Part of a small language model's weights: 12211 steps.
MLP neurons of a small language model. Each row is named by its layer, matrix (gate and up: input weights) and neuron, and shows model dimensions 32-159. Each number is 128 + 32 x the weight over its row's rms, rounded and kept within 0 to 255. Numbers have three digits each. A neuron's up and down rows have the sign that makes its largest values positive.
After each neuron's rows, "fires in" lists the words (lower case) most often at its 100 highest values on Wikipedia text that the model never trained on; "fires on" lists the tokens most often at its 100 highest values on Wikipedia text that the model never trained on.

L3.gate468:123121111153101097141140073166138115115158108121146119139173108133075161142138107044046158131125161125155096081150108120112081180120089143100128137177089124151096098126133110086073170188136099144109145205214129177180079090123146180067160132159163081163124089144157102193101100096149089158082106142109136150151122075119130124098130077142163101168159078162202119141097130125129155107131
L3.up468:060158172134179126120188109150129157129150116144163158114163169138089132090169160166140184144156083098086062139181135100156067100180173168140133153190114135078101128075090114063199116103103109172155140066124114138083107066137090173081174175106152119101160179120098158105116153148093084090144131122146110134154101102075107154127109155140126145155143067149122131153131120149125149092134
fires in: "each", "any", "every", "table", "daily"
fires on: " any", " each", "able", " every", "ible", "ory"

L5.gate817:183139069125153126096144153211090134128112157141123127135079069120067100129117109107082159116099118178112168178092116166107137212170104137104145121057175144093119123120146125114120111137096115128096081173159096091117153109129145149132085098133115162110137125110166082091199142137139070116133103120129117093135074113117109129089115067119078120110125109178078136115010139138064091078147
L5.up817:107133148151128199120073144141141119119111142189066132148094156134133103129122045132103157211110113133087101168115064108120108162142113131126155151134122129162130099100166063138119127136100132128119115109121093129151139113092080161089060156177147130134113207065158119157115144157133080104088151090192122136127130083150089150144132133120116091091110135183112126141131143105148127168159
fires in: "would", "can", "could", "to"
fires on: " would", " can", " could", " to"

L5.gate415:103108168051131143140155146167107140153141155120117191132138131114123155161132122133084066150129044155099121136143126041041130094191121173150079127158172171146158153132073086181106106158162150139114130110112086139120129133119129154202099144133108187105170135107109140143114109119133121144102112082161149131108157114108083113200134137176135114087109073168078146126110098121185200155093
L5.up415:151125087158111125148177120094086075143065139096108130120129112118122059157096110085092141114147116086149107079122101134165123111099129138154065135142161148095117124135146075113117122128163116148129125195059180038096155133125082130134223150114080176137092115124138122156144088071117103182115146161141122136135151136140130165161074130159149169116104091121093112186106165084109152070052
fires in: "of", "were", "aged", "was", "to"
fires on: " of", "ed", " were", " was", " to"

L5.gate553:185188161085130094099139093033059139111125097163110074110107129111124140143113090115112081123093169169116139072119090091131118077123108104116105145087113107093145120179135149139082132125135162052113131079166107125107113157109116114147097100062108150130104170110105114128137114081129090089081157086157111120120131113086115129113108109121092068116155108105122182146166128067147138101140
L5.up553:099157096096097104149093142109172116126179081111099141163155080102168103131109137126142127098062179133098119122134114131107117147181074143154148147139114095105150125152110169067120146128144121102153126122145152096135201141121134132123093108062162201126094138172100189092126119126122135106137162095067159152110172160128211125148151113134092084189178132108106123163106156070103185136124
fires in: "the", "his", "this", "s", "their"
fires on: " The", " His", "The", " This", " their", "’s"

L2.gate84:085145129127130146103128144128161136154054098119073104095079139143113104120134054125127185107104117120160034158172133127193162079146154104084159180103181170105167096132179096099085099102058132150112125120148123099085153108101090099129154125144137143123123079121145109095155109158087095156159137062092066100160137084161127134174079109152136120112109118155069161119108144108176180092149
L2.up84:081131120112140142078111169179145175185111097119155082112081152132165151090120122146122178184174144125110091105115082066133152109116132103081134174157136154142092131062159041116124141223134086170134163148128065116146139178078160129144194151092130167136116144120127088133093158140062159099163085169146170115069131121089092115100087124114096129109105140127142153087090117112102090092144
fires in: "have", "had", "having", "has"
fires on: " have", " had", " having", " has", " With"

L11.gate812:088162081092122124088197055115169136125160125090187171141158167150187095163166091144117143160124069055131126115122114089090130135116074101148128114103150163071058169151137121128187125147163143139144135129062099172148176122144144087168112115123124122103115129098104104121155179152188104145115146183162138167140129150163161130120146135132132135115171140115188116123169136111197085092070
L11.up812:164097166076132116077125157100129092147078107187093113140137166159170129188096157125089121144156131208153098152162129160165156118176118173174132060119188159089138145147144081095120119159140106153148170146082140155127151136194137124159133131110133167141112112143156185103168133107115083134142189076062089097101141141115129068147125175137112138153160105141120138097151195122127131089146
fires in: "were", "was", "is", "are", "remained"
fires on: " were", " was", " is", " are", " remained", "ed"

L8.gate296:125104114099144166147239136117144156141126186123082154134113106149131136142121147109167181160091126147130167131116207076123128108115110130183145149095114083091133113070131115059121142074120143158113122127138099187111143097147115123083078150169226178164130152143130126124097134163130144158159129131116156137087094144140128213125132180144131107127132158135092072126194078190127164182130
L8.up296:138165197154128220138149111128153112090152118143155128130101063119140091143150119118127133074120139142115143151126119062118127151174090085112132135125176074157124141132096182102083124102161136134085075055146163157128102042142119136185097147160148159183118097154154094096153154105119108120162143099190119125147148098142061105158087102147102111098158128112143074113207127167206172130105
fires in: "the", "votes", "a", "ratings"
fires on: " the", " votes", "ings", " a"

L12.gate22:174097123143137147107128095148101104160141149166089179193116152160162192111152061128150129190125164176179143154179148095132143179084092135134069153137198078141122203119056142055124116110111126092194105131187163218161120128125139152100138119160103117124110087105144121109118114154118114112129119138120132112185143130131136123119154115085138095097172149156108190134132136151099176135143
L12.up22:135093193142176165098125136095061140092074126151123129151102191146108086074154113085122101100121113118143136110096190105111146120125175089183070083092094154148159128112065068136148090205178123111136169106091118094111109096166140108134122164136146132156144165098123071176109120118062136093096223160141108171139162158141138124157061087152119172122127124094156083113119150078120170112137
fires in: "the", "of", "its"
fires on: " the", " of", " its"

L5.gate383:145159118197110142097102044180103138150117110150157117141076160104107118166086143135093171160132124116128204082112106162055160103160152096135152158094174111120128141108137094094147127156118094112075160099165130044102165086106108125133111136118156119147139148112182073140153104126133106157132029121094110113151112142172156135115183061173130160100128122134089136136109141159112144072132
L5.up383:081131110079183138114133157106088157122189079119147164154122137156164112153095093132116119144079158141196165112132142162132107075160118138183153100136149147136128156154173064139081193161107037171160147115138090087107121122147086124110085104175116122085126105175129131096149091116106099174127097102141110146139141155153135149117177120106195100119145113140114125113170174071148155141146
fires in: "to", "may", "murder", "must", "might", "what"
fires on: " to", " may", "ay", "at", "ur", " must"

L8.gate286:144140077136115129100159169124118148159117132143103125133124104203154126143097157141140127204094028097145134094110186115156110154136115203098111097078115204082135176137121135171191161141100124122105160149087122137099181102128163126132063123066086204105156152090075192078129140216137095168114075136144129095120131130144137138177170118114173127111113104133113103079137091136157062115121
L8.up286:123145139177052126096209072080109148145071162074142184088136093143118138138142117174140144122113088138093082134132092138135060170178077161126079118154088100070067152098209154101124113148138154119186146112117151063158138120114136119127174109153235133170093134114111154085164101131132147116130140093117112101141138114160134158170107131101151158156166153119116156111112073157083051179136
fires in: "were", "started", "was", "began", "are", "continued"
fires on: " were", " started", " was", " began", " are", " continued"

L7.gate793:140134165146140147155113116177130149165101086103179140145104132132170141210134104107121140087171130112170164140094159076179141120113117094132143085146115123100110100110169086146124108188127154105139138134124186165150114111170105083070028149107120141117115115067121132101094161122137127100083125160069122140111133129085171141169135148090095103133103142144086078166096147181154142150048
L7.up793:104073088153106166072100089120132116150161147142130096124111131113145120154071083144095141073161148104167083135073148127099126117093105061157076110124152119120144084113147155173116152168103115119078156124159193169128143138118146147135086156088071124095175085149155092095087113053153100058127140182109144124108081155118161179136127141083172092139092154178160138184144176138107141144073
fires in: "very", "more", "nearly", "relatively", "directly", "further"
fires on: "ly", " very", " more", "ively", "out", " further"

L12.gate609:142115119107132144114145169133113112100120102111127126137184095142144085109109133127125130113125157084092124118150085166110154125102159093092170132126130128139145116049110149103159149127179176123083122126179059176087112141131133092114030109079093106116130093127128116143135148152133097162137105077121060091102048126167085153151139135061085109131161131169160142142188153097153111076142
L12.up609:089110117146137156169096143100197123119080043101113132113133062160132177107162122095105144079125136140152188170146127172124126139136168091130175120121130143110106101094080105086119143169174173172103142121152134117119098137137136048157093136102125090109155217126181117167104103105087096125111162099178077138084119123143115186076119149119121174190135144081123115075179149132111121055194
fires in: "in"
fires on: " In", " in", "In", "th"

L11.gate516:120156123130150112074141114129126121148139095255178148105090119129107060115127133174052125203178155165161164119114133122147163137072073102132138147115130085134171130088137130118106151156106130105142100077121162199110088078085139088075099109149079147124149147104118121122125124128170132132078182103119080164120112168141085059165106105117122112069124079112120069140073109111130149136127
L11.up516:105110126136148073084191118121087119124169072066124129107051138116135111114178132109130128090130123120145141122142138111096189152073133151138085126126154084075145114107128097143116175123061123122091172059107139174177121130106096123119166150136102099111060151157116098141083146069137127142047081157139121150100110131152134152123075107122082125111186105087098190104075112114131098123146
fires in: "its", "it", "he", "census", "their"
fires on: " its", " he", " It", " it", "ens", " their"

L2.gate893:161054159102129134181123088099111157177167140151142176121181142144093190098088154143111114123121078161134099114108132117144138193117120124107131108080231102160111125096158151071127159118122156085196120139121123130128111133129137087101098147105086121120169075132124124164137110123143117120134135080093124167110115090192112074129096136152082087133133147173122102151111136060151116126121
L2.up893:054080118116167119138147117122141110144123172190115082159150080133138143084149117117123107056071109061154097117166062094072151115146139165154119143160145117104156121158104146148122151158103171114168139165134078150119089092160123159073115122139090122164088075142113121126143128089130086136140143130171090107194108144158112111064104145180124080178065140166121099124109090131164186073074
fires in: "of"
fires on: " of", "est", "iv", "c"

L5.gate162:100138155133129145157166172134102169093157154164120111177104088121157120151193092132089154124069166058126147092118193135119167060121110148116141133161129154118175194153096122159086074097134132168118096101121087121126147097107148098115075187071144095031130128141141133145123175114136121098092072099173094134106105151158153154178149188160114123122149101087104141176131174125182068120100
L5.up162:109128098132150142160113112095108178098081129141075129170095159164134134090161057067084151105163140068122108149141147093137178149082093066071160156155154137123193125102108139085158144129116172110134094118082129148092150076132104069101174130121132152102124114108073092139146168148130154079114182110108106121104155099075149152090150143184124181132151081157099203109179125129170103103104
fires in: "in", "on", "by"
fires on: " In", " On", " in", "In"

L5.gate271:115110192167146194130107111152082070118159131130135124165138099121125085068085136110121072140152164098131124090157088144169098136075155167128104113160148130140120147106116088083048121162058144147154176148164175084188113113145132134127111176141073145206143191116165110128134156107113126111136145098114113127110197108127121171073124132112055086131089155161132078096117100126167154126107
L5.up271:110177101129162174144130111112141088120086182126119101155109165121122177132149159082073112160137105064192154107118160110123145080200170206110156122122137143155159133130148138163208133156129151074115176161099164141076104134145078156093135100122138122116098157246101106149092128163066133140137106081113121091122123055049149062104130157144102133171120131133111175150182113132144118158100
fires in: "of", "college", "genus"
fires on: " of", "us", " College"

L3.gate376:147104146104097096100096059189123165176101126112103086162110163139093112198106163094134141087098158131122151149203046110065128135101117148135164164102106090162126081125084093096127117135158098127117111091080108110157160143105110212158106135168128148180135095174171111081125142145150114156156118081091130106204055148114125165160102113155137090127143153167138123111085099073083161168090
L3.up376:150129113145176117130140127112184123120097144131124145185147168195150103165101131087149168102152162154202113164175072156107122135060126093148098131094075098129138180109141142106133106102168099106159113103143159133135084112109157167127078093120202186070084164139147101112091077048150214138159151086125174074167214144132144171093097115112126119113086122141115145104136084093130087143123
fires in: "from", "relatively", "leaving"
fires on: " from", "aving", "ively", " Clark", "sh"

L3.gate541:139118231153128150123182138158113056094161116169116184119142116109093123095146166112101072160158088144112095153124095169128192145126107154104147146150176110101137128144100139089130198163120128112140123123081120118148149137148150119107054082095163110148140147116144111145110165040155099135139127121103151116170159109097153085076124160166138071171168118121162124162180130086128177169100
L3.up541:114121182155174182179138128099151141122149103199191148132171120186105052160143081150144115086172095115125108140122084113139091136108149139078131205167207142134147137111067144110076123112107117150147114135093081123121090121170136152095096102119122132087170145112158098112157136103102178137113140109087112076098141122068125131088106169184127080147104106109159103176197152117102128126079
fires in: "of", "vessels"
fires on: " of", "ess"

L4.gate598:107116118125121147114146154079084127125147132093078175076108122191162105154123131102078185083161151090163132145071084066149158146146135167083116075088079103120121104114093156109169084103155155165121149141109121153099114081145153145073137159128126128115100093102118111125067160099088162172063158110188174122145115118089103189070112144172111059126109158095153129115105098035175122089148
L4.up598:094128123176071148134162113094137121087138156174169167140156124177183117082171119185135140102184101113176167121136106177155130110151102097122206167129133129149090141136139158134127105162180109066046142120127151106161141153154137162067141121130146131186113133098073066132105136149136141073134052136119166132104125152129093200136130105098181137135096088162100175113147088117167196164122
fires in: "of", "from", "at", "in", "received", "coached"
fires on: " of", " from", " at", " in", " received", " hold"

L8.gate259:115111135123115128129209085174105094137110075058091107106090099102108124111147196154145150192133074048123079169102085101200108103084132131111137078080139098110138149136136121098106165166102186151150089107095107137128144118082139073177113118144111115142084122129177146129131141152112155145078095154172151118126141148170163096090104145159135152131206107148174154158125100073110095085088
L8.up259:096123078057102131131142176186141064116092178043154132123091146088121162132147179150169145112108085084122118124067114162102051114123114194166126173113145111162144146151135173102124101141140127117164122108136119132211133077099114140120141151145068175155143151207176135136120129153184138133083189115144118150128147144123134106112126120150105102099168179164158101168182135092160103170124
fires in: "she", "is", "was", "previously", "originally"
fires on: " she", " is", " She", " was", " be", " previously"

L11.gate346:188157130066086141141169071108115079155169132078100126140082178114092172143138094130141100119127173164182158122102173113127098183150103104130143127133153139156059104210106120076098076178078167134152150152144135112105113173142099106129180129139100122114149081097183086139105114077225146178160112166107124176154145129105103178137126145145110085101173097131126176129149133128080097083131
L11.up346:094128125118129181171165108179123129131118110121077142106160154154168111105125110061115149109078167155089107081203131066108194108103133151126107124097109095071125201139117070113108100177147110171101143126196168148151118119121168143085060108113098118134092157089109122089096147067088102069151149134073181118053138107157157079127166137118141167117107091143103169132075123162090130150127
fires in: "the", "of"
fires on: " the", "The", " of", " The", "the", " \"the"

L4.gate829:135116142129104124165081158117099103087172125168189170104143150106108212086079184152063163136146154141159183126180161105149161087117138120099105149119158139098162081082061125098120123191145171136113113152141172070114160094102084174093127139112000161130147109135117128098141140142166117114111047132134094163044131125108121175139144097117142121136135100138099113158112136150167159161118
L4.up829:163100094120125163149130150163167069118144200097127164159134137096104134173110164131153131136117097134165106132149134123153146191166128146118113180177196190029198149152109106145119147194148193132153145098184147149095152147134157107114129125117147111178107156159142135114106113180114072118183107153124153142125100137185180114142164165183150131135113156089168136124170154071217158159124
fires in: "other", "of", "many", "some", "others"
fires on: " of", " other", "in", " many", "any", "ther"

L5.gate398:134130094102061164079132062098134171122104104085125151104203150153159125136132158174159097105178103120089117073136108081102100132154105102137138194076152169084077136149101115103104130107163107123137105179120151202042063095142141106113110148086141119125061202093121136123085131102112094115155084097173102095089139152117150140151125117126112150104071066157183141141130102097188146105114
L5.up398:123152135149139132096124109080108067116074134087140110084120179136101098159146104094145104138123096152161206098129106163189136103110104147127168161133114141121162128100102146098111124146132156206161118145069133154152146128159121110145171150097064155080128148087173128149119106052162112146122129116121112175130134069162046152172120107086102171105147118179115150139065103084163166099097
fires in: "was", "is", "were"
fires on: " was", " is", " were"

L11.gate727:164149118067118184099146148130095137102132135123129157194179136108131052066193127128141173090130107104167110117136106080147127125105139133069076176085123112149081213131148140089107168117138175112117167137131133142100134165140134120142074107227129137139121127111113127096091118119157146162139080100168117095103162125150172140103101162121106197096122191137175097199117144075177154075112
L11.up727:147165181123138089152141154163095065170177075107120164164150145112136158130124121156131131128134128148164169111117118123137143145143126142123136158145129105128109146130112120154160114127113178087184162107141134156141189116076198073177175153103151182108111147138155111132110060136099094109153093154100147177087110065176107144144077118127084151162167189146175076173098170085190160127096
fires in: "was", "became", "as", "is"
fires on: " was", " became", " as", " is"

L4.gate717:120142178197100085081105101150155059110120168170111122110083093125110075128136110137092096123096099095186093168112094086204177131227144109092142162099068145142161151154161138106122125168080106120107121144173099111099081169071126121154129136154138129141118108170125085143107108086093106092175104174118137095116139148115118172133111132106086147083090122096111144135096084156144128104132
L4.up717:161118134161097084109153097206143118172151165152120061110156131097066113121153185115145200149098130095151118163067071126160097121137176131117123104137166118139122117156147104132107141136133131123170128220165104178097146134110128108092143141137084141157149140147131122097114091089163113078171088148124129074109080181142109092146110174125137099069132131106099137157145057087103138140089
fires in: "has", "have", "had"
fires on: " has", " have", " had"

L11.gate291:140122190081128144119158140142131108067080124107107115177183233148085123181167147131156092126082086139161124124080141130157130155096116153122134097096209151097095180124110125161111160120166139123160151152117140138110134119088114117108071171159159134162123169092103109104092177123149104095138087152096098089165159084134155128188087184170153101160088127094156139104067118102148033038152
L11.up291:120182109190162180139150152204126134183086150111162161088195124109124105184174118157125099101149128158162143113128153114113081124137106122115080175127153128121104141107102114134141096108185162150134132120122192151104136121130084113031118144141125148130112163124142140082124128035169182170143124119121099104137142133116120115127103145119150091117138143139160145133133077102127085140137
fires in: "of", "and", "were", "sir", "from", "by"
fires on: " of", " and", " were", " Sir", " from", " by"

L11.gate723:125148103101125168177069130128096105132120123090145119128143133130113129125148136144181090144101112114181123145144135111110173106139170127074140127051159057138102157181083066078107131081134118135147114178122125068098091108111184057125099080090104141094101155183137135179123117126101127163092134072115120146135103110102116126117091095139151079131129099074098087113137102089135106130113
L11.up723:167093114144119126093153153093089136130091123177096122197121111172100161177137145107036181166086088159139092152118142170128156144135151154130139109103133126118128098057145132150145169114093137100188105185095164080112176122174085110189120104146182142135054142157105105097165154134126105129128124145112122057119142133119124118089161189105154119058147146172121116150147157085149114107104
fires in: "on", "to", "in", "of", "out", "from"
fires on: " on", " to", " in", " of", " out", " from"

L5.gate26:147105135122114206106146113161121178083097085083135169148130137171127097124119097122071145126178118096107104140085065125105151124176082147131085173070147110122111105113119148149088069142120131167110129105145077098116184127155144082115095129099130161072084136105106119116144173182109131094136107116070110148146147142048097116169080077147137076123144120149114145156104110138194101156111
L5.up26:114079135106124152140166104180213128106111098149118104141114142154148093098090131096153148127168109063209073109144081114117117098066121149097150148100140135137183128077101180096103138150123171129196169121112072109140126109107144123102192112156099166190111175191071093083069077088130113154109125165107119091095138147115146167095145130170128147138142138124112130148130177153111111139115
fires in: "at", "of", "from", "feathers"
fires on: " at", " of", " from", " At", "ly", "her"

L3.gate538:132135109128127171076151116152146074112147141142156122133159113151124095163155190129162106121149090115118124135170128097128152127132121134131108124155096111150193174155102205104124070156197166106154169137102142134131164167158116049088074113111136128153123076095111114114054191098145159171091168181141120135135140103070155132116163122113076157109174100111167149156175092086106127162141
L3.up538:167136102085183124102142116175102155097195120105122074120133143132136166141179096144092088102059085164152159189193136113131157140187074100107091145171125080139100076194134148197149152131121093074158138094141085136107098185168122098200113156169167149062174133135115126087138153134116073131131131079168172123108155197144147142083136137130119132131108110132129102107158151133092094116125
fires in: "as", "kelly", "belfast"
fires on: " as", "ly", "elf"

L11.gate398:108157154077111157117094081156056163075121134125085101160105213112144127131153123075104149127134114119075095158142068131150108110146101133151106141085088118154119075104126085178143098191040148084163148085113095146125186128158084093125123138093116104109127148177159099118129133164125123119140104102128103145161115151135086072077145075078112036145166076120110085127042104121121192108161
L11.up398:094187137156148164103093159141149159143135125185083120183109182119155077197149097188100182158132117166140106136108113114139144100138113157144174085167121168103153141149137113113156106182138114171097058144093162107074205085147106097171137124150129183121158138099098140101173120122118163155153094069073127097098182102129155113141152134119104113130119085175100133081121165153142126131183
fires in: "to", "would", "will", "could", "must", "also"
fires on: " to", " would", " will", " could", " must", " also"

L8.gate360:074179114141084144142115131119106185106134129117104208177132166084078160156151051076137081132127109148147134092092116074069113130117137116058083113117168132141131112069147105166110141170112124135093121126142058150126095130106107079110111121098207189135150144109178149138165098104094098133110094059102094105150133184157107177131091125084123096103155075082092119136072125168188170116169
L8.up360:105160134138133207131108125146144122128122057108143139153133090171140072129122099081122163104116145140059159137108121134096105123125163092191129087121088113140085143145154090160096115134095118125098148124098150135085142081080156098143118135143157146099099183111120061156124170142188072125170120142145125169142133103000153097122120145111069119143111143203130149184128081111119119165141
fires in: "would", "to", "will", "could", "may", "helped"
fires on: " would", " to", " will", "ed", " could", " may"

L11.gate142:084071119109156118106068171143115086123121101125116157153148119131069130145126091115086124182125129111069111139083109115099108088175136131076120101103093148107151076142069116164123138145176223143114141126088139134107156132068112114110149112094094160094128112113110085103098181114077081136102106156084152158087058138102089079107130164121111111142066087117058098166130129071135152099134
L11.up142:145153102114131141088137158070096161109099146142096130147118158132138206136154098120177103148170101121122133084130125177165128131177103092039122191139134168110108104145077140133143125142111160114110192153147093133164111151138182143223111165147185176086127112165089091182136108118156143084143139157145171135085055186086140137157150140173162147162069176093109088117118116155162124129164
fires in: "as", "due", "but", "worx"
fires on: " as", " due", "or", " but"

L11.gate184:085095121181128103077090140133127100108082116152092139124165119061124082195172107034081147201151091098136136169101112121108114126105130114131195104124110134178107125087170110142126067138153112133166119117137088116113134160132098075089141151160165098101134132132190045096112150180135127119050145154119094193089113160078159107117132152159148116116154155128097117138122105131079149103052
L11.up184:128066122125107185077077186155070094174125124109140082110187168134077120134222139113066129096181091120135132155140141140151164115126122060094137118081146173168107083136112128112127090149125095112134081185105149153156066093054135129104125108115177140098137080080116160099107125045117094137122111133150136122088070178131094134151075125120191105164109123073121117127144159133102105134106
fires in: "a", "as", "very", "relatively", "much", "than"
fires on: " a", " as", " very", "ively", " much", " than"

L11.gate929:157166190116107131174143101148120152161158102147079140139161128048090142137117118156179081099120145145194196147096151044153096131112099104054076118063113086111135080131168146151129062139122158152136108173196099147110105142107118150088101139145142141058101114113170089128075118165132142134117154140145109107135150107136154121071133096138143105143136106179118128161127103161125030163114
L11.up929:168120157138158100131128138163157129110115148163214113106101110144160135126125160100180116177106145091160198145123178059172125162145147091111090166109144087117126135131134184174069150115116149164096084075157163092109149156133112161131080175140096095142114166109107063059121124121171184163140131131106142129165066175127174159156153142144183082142155122060131142161160095168134131118116
fires in: "a", "the", "other"
fires on: " a", " the", " other"

L5.gate891:128103095098093115086144098150156142095104137148106170128147143163120121149094117146106080073071095100097085062159151055120106139184181134124156168073165163124098122130152145158174129150126135149177165083161125105105117167123154156159186085143148143094106180163083100157075095110087157124116164134123104154165165154082120184074127181149107081133155128145204110124109170113132115177161
L5.up891:153157093124068141120152071123105177135151118170121144149108107150110129104150119146131116165130141114127145040175083144169177132194122179128177173091146175122085150167147160132179113116130182128107134092139124175128083117174206115085129124118170156094119155143106136164112126204181087122085101147101125142096138081104141142171122121143098105100140168182118105105095168157130137144114
fires in: "during", "of", "in", "at"
fires on: " during", " of", " in", " at"

L3.gate869:103117133094151137158170132150182129066168128172077112146169167080138132153123151196074123145036108114157130145140101127183115123134150193094080111103160127081081150172130134137107154089120144065132121153143105112084095201154134155112167134113182098120076123135170112141181143135071060134140095119129125148091087144131159081108190175061143130118141101147132126132109083126091126151069
L3.up869:158157150146134122078103175080108143179176137171116147231150141128181140139106111127129186157158120123137165148052112122148137115114209117150082133168154165107119169155136160103066089118115089160158150157138105126153075087154111102184070118154122132101123100163087148118157073064091155127147128099083149094145200135143110086116163165144124132100180160134125135084103083122161086105151
fires in: "of", "moscow", "iowa", "ewers", "cincinnati", "adelakun"
fires on: " of", "w", "ow", "el"

L3.gate37:153134101131079123108150172096219152146093134188106148125122066144157065132133190124119134138106131136205115083120136109137151122150117102192102098150112103145105131144138119181135121097080173106118142090132080108112127111099191143107098156070109134204136118122137124138140198160151140114102111154127166167194129134151079121084176184160123083115136193117081071094118162097120147135115
L3.up37:079162172155161182123101143114121085126115112127139161133144166170154193130152193077129112118137122102190143086106165147146136148102172116145119136169109109118156108102124123152149140092161199095119191193161105125123144079115140128137114100060151088093186171181083102141079157115140101196091133114126129130133118109127108156057056142122074093127029152127091127156179106121151131147193
fires in: "of", "kendall", "mayor", "bucharest"
fires on: " of", "or", "end", "ar", "ur", "ul"

L5.gate913:077168136101144100150123160142135156101139141148182132127141150119124161105064126096087102147102151054101102092111073158135146128174133186155122137111078119128088195148070130074124136090149136100174195145122131089155127144074194121166151098145152127105124176153090126140120138078098161121102167154155063153175154119160125118124078168144147113101080134086139136147076124122118082163139
L5.up913:112123092102115151132137144100170096152147169146109109114100164168155096143116162104095099080128038112138105152105120067162172155211082151127195100096077115156106115190159167095134141105129096160130134153124134084149112096176150160073153094100142148073097093124133099172091147125124101103106065122172088152135128105077116166091191155100170102117154124146075171168121153116165144127128
fires in: "at", "on", "in", "as", "panamanian"
fires on: " at", " on", "ra", "au", " in", "ect"

L11.gate406:146119118087086139087077132147118022151128163105124149122121079120121096129124119168082126146149189189149123090085086131206108095062148089074107151143114178133113140089092114133133156104163103152131125132189110112107099139090073131123153169100100202149122083103114118141158074129085091112174154122103118122162110138127143112166039085163127139133118143077157141116118132113105139075097
L11.up406:110129163181111117115082139198088102112100096126129120149061148175094130167234133102107161105098136151095072159071164165126137094101157074183138108109173138141194065122106055152182117190171127154086120136175115119128144143135125142123126093116130128189171119131127112102151138116135084141135109134121121105132161101087074111134108137175142161079086114134111121140078133118124133083208
fires in: "had", "have", "has", "having"
fires on: " had", " have", " has", " having"

L8.gate690:093083146140166090149093124114085126131159113115098192143156081124133173124107184080061122131164155128166142110174124146102100151092156151091177154115175114058198149107130114126171111109114126170164116085123136165098073157144152163105076172193146107120118175133137203129140139105130111122137104107097138117154169150199120098078184096148124117140147116117137126185154133126110185148080
L8.up690:146108120174101164152161148203105138177109064124078137136112162148190177118129156087101106136158140145085232145125110129094125121176151129143143180168167139125143133128083109131096142081115034130131100106111100094040131094171134122133120130165113132128180078174154135123134134171092096115092177124151136112088101086162122119104128184169110122132154100158194111165130116121095172121127
fires in: "of", "to", "title", "the"
fires on: " of", " to", " the"